From a checkpoint of a small transformer trained on Wikipedia.
Size: 10 layers, width 256, MLP 1024 tanh GELU, vocabulary 8192.
Architecture: LayerNorm before each block, learned positions, tied embeddings.
Training: a variant of Adam for these matrices, 178M tokens.
MLP neurons of a small language model. Each row is named by its layer, matrix (up: input weights) and neuron, and shows model dimensions 128-255. Each number is 128 + 24 x the weight over its row's rms, rounded and kept within 0 to 255. Numbers have three digits each.
A block is one neuron, or neurons of one layer that tend to fire together. After each block is what it responds to, as a language model described it from the Wikipedia text at the highest values.

L7.up116:156095114129129179119111100113153145083110072096145134100138099133078088134125110155140130111134122129173123127139141117079112131144152148126110099121140176167111142137085101169093110183125186126128150143132122106076068145120155149122144094108090124091132144133132136125111140133148124150117180101131130110125167138151134143174139093117105159105114120115120131109102079115155103140150
L7.up243:150064100110162159110132100114125148125127096093133136174128169134150086093134126162141094135126116128140154109161149128097098129163131148121102097108094145131148156143121103179120118136170159133211122146119121104095119136098150129159145134090105124131137144121127115119098120147121080162141149106140122172112157110138084126088124120158118109111142137176117144082138093112121119136147
L7.up311:136090140117135181151129134122155128117106094145159145107137158143132123091131110189154110101133121096151150112121204138070141146180132143141093133101132124161096153101138083195096113144129133112145131129151105107133101140134184125140114127104119058120123132131108098139125115149142110147175158106143125142153168177167117147109112122125104146104145115131100102099119089122146105148142
L7.up352:082115127124114152142102116160133132098132126112130189112121119098125152124141120196109137117102084131144140098084158134092130165144110140149121116169120143100109136105130131145105162168144154116114160144120139107124111122152184152120100075094142112085144098118104170115134143167136125173124149129149143137131157145145154143132119125151087151139158113107131136095116135104097145164155
L7.up588:146112093124136144166121121114112120088083117126124143103124120119122079144143064142164092138151124147148135163127199090104151144164095132111105140128158163120061116092085135155138152155157142127113140149098081156153110153111134142160150117118113141125117108122123182095136132129144110171140123116086121125135181122165138124138124119133104115157134115170102104124117118163143147136122
L7.up697:117100100111120124123091122135143119156124099136165159138190096119142108095182110153145132139111100151123143133097123171095116144148121109104085132119111141139115111086159088161120105150098196131149125120133140090125125147155164131143154078117148130086142129109108131128148129147152146161155169119172126139107143121120157115159150096160104116088144131101192105080105125147141097157146
L7.up769:110112144161144160107115117128127105127112098084109147099131124123119074096114119103161114079136093129129160128110151123079132111098154147178163128092085126147140142113087136172108156131126142096145142152143138106159109148115197121103105117094141136079165165128139069101122081130128127167141163126157173106130170141144138144131109082092115134155146137179114159148144125158169084120133
L7.up936:131118146119151169126130111117142144121126136125135152067158122118138114127143120191144119121125140150164129147089132133096152158134146171123130134097137163112106187099130088193128120158152183117131121132132117078101104114143154141117159131130144125082114139135091148156133091166157130151125179105125145181119136162136141166120092109147093152144129148088156081099133154124111115095156
Responds to: Table header separators

L3.up878:148107107147163109156128092183100079091133116123093120135117126170101100154126140114158125115157097103117140145132166102117123124138118144101180130141102184124137145144093112146155124104125137172144143173133077105159125123076135120073124110120133138134154148098118148176133101105114117160113158142137150155108155121133152156119166147121152125126084115132139115096115111191150138149149
Responds to: Year-start number tokens

L7.up57:162124114114123133136116116111140137142103170121150134141141157144099093131196097099125098125134156107133103104135107098107178098140157144095118131149153168154116124162074149122188152181119135092134160154106155175122128104072132127135124133123124108153126112116173157155116164129161138134090149080150124102104153112107166123125081072133083123139085148140149120111143137122096100136143
L7.up120:099123125132115137142135131121130141106089106123146114135116173096091171173110137150126122145126113121079140132116111112120170149161140144106112082158090131104067116120118113095120138169134131152132164125117174163134147107132103112140101131102147118159070107085160140128181104164133086136141151156120161108083127144133177109089128120107149108155132164165124115133127129153117149122142
L7.up128:105112128120124122133115142125156123136108156137126131135154103136087107143165107121125131133153106108110157091107090140109140131168138129080098076128105107143119135134084122116148133142143171088115142138124156151128139103155144118123080150112085117122123103125098132172169081144132091146140165122138164127106140143162181160187144117091107140153159127124127126103098122132145123144146
L7.up236:134087130110146127112108140139082162093085081116125145174157122136140112135128136116170138108146129188124119125120112118127138097114125129081105118120133116151119143128164152121126122127166110131127099163115118158123116103095111083157123106126125120158110122044164139144110098165137077150120106141094122144165134149154126118154124114087112108134151168133106084103104162093114154155158
L7.up267:107132166105169120088113130107132123131137138128154104120120118088120106176089105097174118153092117108080158131073116139122154112151177172138153087117121132118121153152102089106123113114170133119153149139146117144094135127155164152129071168055106114111130107139145127127142088116152106140145111113153137163132127119138146155173139092128139137105115136118120094118102152128093141121138
L7.up303:124083141117136074087170121137112135116116160135124134163151140070101089148149111128128112133121119154125164124154093124109173117177110125135108078095184128135102126133109122126126110164170101149139099139155129100135097107108101085159131135114107138108116090099127143097096145167121141141134135122108132171119123084144148140131143096128100127127108149129108132145120175133107129161141
L7.up408:131120133174152121087118125140125146152066122120151120159110183113130112141183146138143145158091182137096148092134111114097132141154179157120105100170157110115128179134102150123098124138104138125111187140108105168145092124095118141113108116100132133135155125118165139083107105152128122148121133088120171147127150091130157151132173141100108096149126141126146116131152145115085098126148
L7.up680:115121112108145146117104115144131136134100134151137158156090126087125079144119133143164108133173117148094184164145125109117123143098148120096134096145110107085099111111157148142119152105151142177156098094157141082131167137108114127130077144097126140149098150127140072105122136140128108135134125102134146159109128123123152160141133159098129121157082130117183160088148125115100112129141
Responds to: Mid-word fragments in verbs

L4.up20:136119132174118155164119109135103124133065142094112092152159120127099122153168125113119135088143115166129088098111100154114151161118116107106116164120131117121117146126124116126138109125159125138123110181152101128125170101146127103136130175137145100103139116133120143167156149149165140164100100113079149104148138096134121187110153134077114090148135149174103087085098127163121157145148
L4.up191:126138116141113098128121124166133103107087131134126125119146133118116161136100113118132142067140076099141139156099096135124138139144101144104136109120127153124097143126146142129121120135134092160128117135153089115120091104115125123127110108162125141100101102108141173099133127106123133173129114127102134155152126124107136122177151123094157137119067128148135160113097094115132151148147
L4.up372:105113107151154124153102086147068104105117115110094121155120140166144135138112134088137124122138134110115130106101137090121093149131124123105177171139107138139141124156092120110131113167141165117116114159129088083138141129122116135142063122149126122175115155116100131133130138080091141144126098132143129132104142140108145155131130135115148112099105150134115109114147121135142089101149
L4.up696:100120104152131107151081098139073092089123119111119134170108132116097112143117196104122130085143122124136121121139119167130121136132125119146142136164127115127124165167104136148104118118112145155137140155167121079158117114106117102138098112127134109127175127128123151161155103121104135152132179126113141089140137159115113192139180140093176141117068165167128130117108115156144119110147
L4.up750:150116128156129144099153153101093116076114075092111115142163115086114124130189148129148143107178155115116114138138132150130148146147162126122137148153154109109132127118117120166093103094123140123105124172086149130152124134114124101095115109134079124088090079130111146123135135135133096137100102111100165162119126133105090167163190136085169120146133153146146125106158118136134138146145
L4.up855:125102144117154120128108105104124137085127096103121148140150160140085144125114149106148121095080125095116159102112106148106167157164148177118176147139133105115130164165137149149119165172133130122107135167144124104164136115069110128118106103100097137137180167110140122141117077136116152162109139113109127111108174133127103174162124137134125110099119145199118132145132103140150126106149
L4.up861:119121127103133142111080121132117115125133107082079132155093118090078137165121144121105133070170115110142108155107122122119116149149090107126095134151094129083116154151161120126142135109153129137103148124129097081130145115134108116121129105101128101129130133138140152135175147101115080164135165140123162116144142130152141157131126124119138149169121128159110128113095091144138101127144
L4.up1017:133118119168134122130106115106114124127097167123140132118134134072135105085132147162130099113098134156180074136125116124128117149149121129097144178117169101118147122145097107112154100134143152145106155150135128117077160116142119101174106135139122081144174169115088147142126144094144120178101139123125137131108132087155110160132119114078112128134136150156095133107133166147142142115149
Responds to: Word-initial fragments after function words

L4.up3:147082163131139132094110175119139146111137084142128096127096137117128113118180174174177108129150128131123174098101127084098082078110168172124121114109148134108110116125115101104111157123172130092112152109122113148110108129080146142129107135074122099114104082114127101141142125120163137147126156120149162150118180128173121114135121110109126170123111110195116101147126135118116112121127
L4.up40:155111171090163119144099203103128142133108126156105159123095129106123083153162075186156153122117132103155128162138144128100133158123117151093135133158155126133124105126132128108156141127154104134115169101072119131146135134107147147139096102126065101107115098140068193162128109132137112158078144091111106163156171090165102129073143118155143105158143108122107130146113131135125164147140
L4.up130:176074154129106142096120157137152134143103099111134097127124133098107091132167140143152140123106126128115137102114119126061141166145152176115119109118137126132117182118105064110126182122179170130150142129119140134149132119087145151093140160076110122136124096106123112148151086138162095189134142105118154125179189065185143149126148083129126129160135102190086123139082086154130111143145
L4.up351:123094178155169126122069179140139130109125085115131134127110122131087134122191154152138154119118116150155184149080115081119128113114159145157074153147172107111077099146134139064126152091105143083121112114093164111138108158104180136109108137095125129088134078135139124157164152100123101129133137097132135114105129102169079136129110107132119140121133109143151121144114138109102078135133
L4.up535:158064183120150118159121203099118135160133110161137141128099159106120099141166059169172153101125138118140135149123134121094148135162095144093148124165127128118127123105133098107110154108152112167104164114121115106132170157133151190155120132123081088094123077140083185161148136132145122156117116082132115143171152107138131115093129135141133086122131097158091144095098130139131147153130
L4.up752:163064171130118115125154192109124129139106102148115131145096101110145119150160095157178151131124132098139176136150135117090124172110113146092148120156118111115071111113130112117145168115169133185137144085105137135104156130115170159143115138136071113116129088112062187160148136131143124168110115079161115149160154081147123113099150152128162071129119098174096155096130087134122142142134
L4.up812:119109159127140153106075180099168139125128113140116098087113152141098074126138086181138126099158138097165123157106163119094147153153112172119107141155123127161065110127114085122142112175170118124132147111116149132132148142129157141147124113123106084106114096147078171145136130111169132175141185104130125190158151147142118137109132117109107166151124104113085126162123131121114121123142
L4.up931:153073179152128087147089149147134136130103087123131127122091125098117137142160129162132159126126108121154136115132104107091104125106145139104085122144145134126077138117135086113129164121143181137146175112091128107139122132105179151117135119106097133117108110107098169158141058161129082157136166100152113121129168081153090122089143101148164137131138107171147144138116110147138122126143
Responds to: Table row-end pipe

L7.up430:098088066137129141187108129154121116125137128100116093119141119146109106142154127112112104080202104106139170150155145142129145094122146180076173109103149157103149129130063120098161123171129128101109126150121133140132125124074092146154128116092140089144112117096128182137121151158117130151079083131126141113171137113133107147124163109131120092112100153134106150107127157135135111145155
L7.up494:120113122174120121134087118161149117111120123105157111114080108122140095151142101146095151148106112104165129125122154126120117112094064129115151131105169101112131148125091108098131143175161177119120096121156106057094144121115123094130114130142129117090153115106162156152146082146142163144094132132104114114095150120100099143130165113145122140116154134130105115150125188125132093126145
L7.up509:139096105166151150165112131132129103087103119108112138092150095160133107112134132164144158098154130124138131118144185125109169096127131162146116107136149135139131130119099123127144119110150171140137137196144127112115148164133159128149150100108129109129115136074133146107107139119130126153125129111086105108163138113130147125080095101142143093147122145118131106142120162141140086131146
L7.up576:082047092181114150117136119173093134126106108100125106121137162125140112112158119116114131147094127125144121126147153159137083089103188140082149172105136119107144109143084105135154094154134130121126147128091152117083137115062102085167112117143133083140113136097149152129109132130112117127107110126093099138112109151107167116112176126095115100131106140145129130142106124112180104128169
L7.up726:119097147122125122110138137172106113123087143126123074115125110167127108122131121147130176150135128129125119116141137180114116160132144137161128114144124141109140134177089123077107094115142094138093119109115111142081108123141097132105160125119124145141134119098140122115146116150118158187102116125170162160137136126140085144148121138116137111136118121132147084135126111156109141106150
L7.up837:124104058128097138119071092137156098120135117119140118124137134113115070136141153131118132119101172165133148111141171141109114151105102173141123152149136112116109110115093137138144163184117122118158108151111117133117180120117133103139150094082130085163157145118139142121115107122193117135134178113115098110151137136125126146132134121120106070134075149202136139097177147151134106149151
L7.up975:123110145161146106160180159160101088141118137086099140124146114140133095142139190119127143117177128123086143138147115083115137089102115120097116059159100128103071128133118122129088114107123152170123164114117101143136102158103137132130126133085129130142131091124137140111140145139105129159111076118154123117149144118120119143138165148132176173123108168128108154096163102118137132138147
L7.up989:145120128151152120205129140112084094133096145125082098134121117138137107135112153097157080087151143111148125159122102120109151095171119137095182124157155149159130150160119136144166099125114128116106050148126131130147129111087126092138164074143087134128144150096121175162155155103128159172147112126094121151119163149110082144147131120138146116146118158134105122115121108169150122121149
Responds to: Mid-word fragments and years

L4.up35:139117115121121166134181116112133122125085158081098155150153097127154094138134190130117116136140130145110122101126155113113113086119117127116130070085122113100161114118112148142108115124109178118166096119126137131067096127147141097145115110100118155101078148121135103141134141124147121162125131100140147150052149106114079124112142126130124113098095180157180126075189118132099134135136
L4.up170:161108144143147141160183118150124147123133114136105131105126117148132108127177122141126123156085145085122130065143143166105141119123111146114144111108123125120123138109098119140128141152127160151187104113153092162064146131115175141121135143111126146108126138096123140131126100145177142153168134092111120160099167113087135135107121145165133101152122110137180104110178103145124108139134
L4.up180:091112134175128137098170168168103118135122105096122132121145100143121169119149157113157154138146137096091141081092100062113075115121123110108170073140141099123117119124126102090129159118134166121122141130173103111078137110130146123116092130133151107116144125121157096122196108182122110139105109130183130130115161155121135146170155119137138146117113124131165109133157102116188144102136
L4.up277:144103126151170143142165150135113121127108109145100174140113144111139098106139182118159117134124161108099119131094110114129117096133148175114164101110108106115106115115115105125120128096135169133184124134105135127097108120110137123096105140117111136095104134066147127141170095128121090156105105088117115136074143083140135130105125131114135111115122138153171131099164103130155113076148
L4.up504:124113118110118152131145140134067126118117126107129181136117113130136137121132154092153160166124124118103191108073133094094135092151100158135157080115102125146127116114129125129120163110129224135132139114161086097102110127126131146128107139139144122121119132128137088159181121114136105136150119085162141135099168074107087128161150118137126081104078103132128116119132114114155111159138
L4.up772:131110146134064148069155149127150118151142099114163125132143146105135096130144197135136125114122175104131123081134134088103114113139128141122168147106146088164101116156077106144114140137129157106171097110145164146116106111129157136138117118112136182091139109148124105120185094122126093145135151119146140177109167190104091139192124147128118142104113140125181111142147106145178115155142
L4.up871:087122140139119129133146149151097086133127116133120194128118124115110154145117174106138151121128156086070144122105117102102123099124089124099159071146129093145071112133122106092118159132127145150132157126148116127095129130139151147140088161116124144098127111123124103117171099168091120140125090101129100097128176077087099117133173123162138113123122122152142140133167088138176137123138
L4.up915:128106141119164126154145166151130143110117090148060145133110144130144082140141163183116114147072148076102122115147124084096088094121122151113148104122131106109112137112089155081121120151134148129156150111129116131076137125112137087136100156123110083067127132111134141121139139174122124138101098093123107148093172113084124119119176128133163149122100137140154107141184141086185118114139
Responds to: Paragraph break tokens

L4.up33:122105171150124138133138128144174133106102126126112122123136114117099104156150119144134079148139122129106150124162123094129152157147143141111096101136145123117079154120160149134102111142133118107096156138079157134165129137107167042083094125122055118119128093103111145168143101115121122127109106109111134116086125132155131153154153108082131128139112181130122134119141113156110119117155
L4.up424:107102126139079107112128119123108143122106092140167152120118122091119099123131106120128076122131155095097120174135122089118190102162142128113097114125160147124123088106114108174141144125133129154159143128070156137137186146146150106117144140071085124148123121108167156132137138129165108141102166118150171133116126150109120147135138093089123148113156152160132123118114152178134093100152
L4.up519:095119158095131123152107141125134151077107126158134146118116119091093122163153123149128134137138133127117115126127087148118124140087170161120127081182113109134122164138130141102117129177144118094135153114118144112115152116050083122102094138115075099133096120116129145145142073166161138139057134103116124128138116130155131136117133097130135151132119155140117159174131132126130096094142
L4.up565:109107114171159134161108118121097112102087102113107148150110122126121090138132122126173135141131135113138117116102125109128169106151124141087137166148152149111133136164103163100132098169112161143109096181132152138128132146094152136141095136102133165147156177118116147115166133155114084140080131117090111095134134107120105163157143092103122111120142167146130086106173133118152092065150
L4.up659:101118137143127167106146130111122116121102111113143115112111144128109119158153115115151103152136146149113103088127099125129139131152147108098147148113156141136087144144071149116163138189146140114109154125143147121124134119101116099153077147153108129137163173142179131146162125137160142131097129114115128091116138124110134187140141113094091123149111209146107093122134098159111126132150
L4.up790:169106153159114137116141145110127109135123107107130150128100130111140098157190070160157143133111156076109112144121136102129183129106156139118152107164171147115106170135123145133103128184117145117114098149130173160106139140106152128126116133074115099129170121146115097123120118179156141127077137106106143164144125148094095172125169116127140140141119140139152082122162138144090113090154
L4.up914:123098125163169101127079081119068096086091108111163114156114127142127123125111106120169142119142159124116169120114121097135093097147141145134097153152126131108103102173096160118128125154132113089080103192133144133143106128110108090126118104146111135141154143097120162100142137126090119147089113144132146144155109144130153127119164122097127134142101199142111113094145135131132149119157
L4.up971:078122176160123158119112193119111114093133093120143124114117149100088118167142141134150112127142151137112144100129122085116139122157133156138143126149163122154127121144125136098144142155160113083095111162137136176119140115095129122094055154108120110126138130148128090158147098129158135129107140107083140116123130160132142169139115110101137104172115180173106146130137141133121110092130
Responds to: Mid-word vowel-ending fragments

L3.up839:118130139133074172116165147121182112126143143143129102123121114135087116191128136121165105138156098160143144124139124117121143154118133145068122120177104115125126118120095118094131143142158156113121115152146159145124192120134140146133148137133089147141135092151101138123169089136192111118102132105134177130141119126116127164156146109111118130129132174119109123129119146141119090106134
Responds to: Word-middle pieces, auxiliaries

L3.up742:126109143181132181146153182132105133119108098092087111134137121101122127152183173140135090125107168109162139101123122076110107118121123142097126115152100082124089136105085142104129130136110187138138137147094152115083124116104131103102107127128114159125152121113138131150166124141158064133074115100126122165130142144082120134149155102098136120146152124116146097144160133099151097112138
Responds to: Wikipedia section boundaries

L3.up797:108124105132118146171106140111103112130079127087154148111097125110122119141122141139116162084103152103110094130127155094115150085145127103120140128121117110085165154170100147162150115128126159135109150172095152157078145135125114158144120146127149071112179185143138122105100136135122128156138132126115149133110140099128112141081161134108116125138156175090141137141116127122111102115144
Responds to: Ambiguous word-start fragments

L4.up219:126111120169147081156106137122115071114097157094131117168117110130126096138157149138157145086124122164139131152130130085120117124130117113116115126145143127066114187119115148131101145113107153142119163163096090102105132119126129102157098113169146128111158158117120152118125140087110101161110169133122124118129138068177159139091153132111129124155108156152153158119127165093116114138141
L4.up360:133100123129127119118159154110125128069132142104114140156110112061125119155162138157173137089118156137132102147130141107121146106133138119107132123118184120079144155146095103125149146130129133126121187188110115115121144131122128123151130134137096119097149133123112152148112116136131120147106143090098149147137147115137085135104158152127117122108158136160127122093130170107115154149145
L4.up517:122118103118096145103104136138137069095127109106092115158132114121095161139111129130129168103145125123123130124084188106113135138125140110130186136179164120106147148169122102153140163133116113130133122109174093078141142160130154158131098126118156117109177150150141140133120125160099106144104113146156159089154154138112106161129148148143140126109130147152120108116123107139163077173130
L4.up705:159130095175137146153130138124120090134123111086161143158158111137155130138132154126139156081135149130127127129055135102104168117121118131128100110128147115081147162135122122158129128123124163092121141172140122091095112128154170118095109088117125101113139129137158139103146138114139134167167136122110130128127145109127086121076126123113146148112111159122187171167157167137110150152137
L4.up718:107143097114131113137127157139122133117024192118129127139148090079106152108118146101134099114128087163128162120119143106093129145143137136112144112135139138128149167126118136160144171131104133149125127117112103121133100128123108098141108121090147143118118149131165106149155137111127104157109154132123137116140190073162117142122115149096126105144109197132137103131160170133098074149125
L4.up768:141126141110125123148112157152088121148115125072135131131110111117127100146149116134148135134125101115139107146132146105109154157144106123137105102144154135090127179099136159081119154118109106187085167145121094131136143117123122093136128142155115105140145124132150114097151143153147127151109114113123154126146202074102149110135136144065141129109103127118095129112114160132104158164125
L4.up783:100112107119114130129150158132106089078111122099149133124107130100115128153154176147143151107116158126129124124127182070105132098144152102103150107120146126064151152162106142166142145112121171134132146137098095141081150133128130161143108153150112096080151170140131116118118128135106103141101147119143136141125168115102110120105159126113126149123164155138160157114128163112122094134141
L4.up809:087107096094102128116089130158163107104111116079110103134124072119113097123139124126121156102134097160137113148125180113119122143152132095126130144118139126112112134168093108147122140149088140139128123142122114082080144126138154111142149124134153131089165125150144192103155154139117078141132133131110150119145141105147096133116201168121140153092151135179161129121112138090137121170137
Responds to: Indefinite article "an"

L7.up245:132098133131122132112149085124147084087135134116114101124116132106152088092151149138154113112118185160100134092113194081090130104127173151117125116094105108130131131111126149154115111156129154122154106125132131159105127089111157104125124138108107131157098136125118118133139132138134152151102156095132140174082191154074144120171139123113141103123097142109161132101174131169139114148140
L7.up246:128116105135137139134157089138120123095144110068089128132132142102157071089156144153161146120109183150141152101107165114109130101106153131123153103095139110106111115132107135168134103163116134122149107141131114152098133099120160129120130114079103122153132138128091108141138116149126134143123171110114135118072180143098136121165149141120139133115116137115144112132188095167147105145136
L7.up521:137142124127099126121171153134086144120151097112106108124156140086096081129167183150157108114134146132157136126133163090127132105103154125114147118137149116129087115115107132150151084162127145135149112147088137147095122111097135152110124149077127134141097132132136150149165124138101101124124164130102132116104138146107147120134126128088143110171140158111141080123174100121170113138119
L7.up527:134117114123094197141129149183101126100101141120108135125138109153157111146104172141133136142128110103068159115141136130087113116137132137083126068115138128120145144118140134165124142145110118152132129166139105136121121103117118102142121104122117149083122106115196118139132149104134089131145148126129142155119185155154134134148168124143129112122100148175106129063115114127146127154139
L7.up673:121096145135144137114141124099111128095098129113108132131144125137133102125116182109163103141106144114106149143131128108115125106108131173051139083114121111148098151122063087135139115151095122168156154137119130179107091107109134104091126132103095121104102127085130094153163132129098128145135105136064143133113174099122130109154124155141157125122125139142163124175176115144145132125143
L7.up714:122094142110119144112114162168124123101097108053125148173120118133123085070133138120175139125100128117136179090114143098088101156100126150112138076099141123122148126119083121161109132120123149122143108146130105120095097153158169157128119151085083106077127163134149083169124121156115115156135163105167109179115186118125118128156137115185137128126152116171121127101158124141123120172132
L7.up722:153091128075134158131145118133108135091127120076137123153149133122120123086172153111155117131147111142156123098123157096100115125112135137093151113101144138082100099093138117157101135130100155156154128118123114160109120125120134140118126108080109144150106114109159109125174142102107124139136129053132094158108177128073120129142108142119105057114096132110164141115124108124157142154140
L7.up919:110116143100130156117111139168105112110103115103082125151133112098096086134175134140124111132121129119149186121116164074082101096126137136158124112106133121076158124116117121161126132145103159071102131128122144128094181124124156109117133079080115093123117156125109131167148124152152117154147143102116144154089203143147095131131113103151126114117112142163187119098161075138122126136127
Responds to: Paragraph break tokens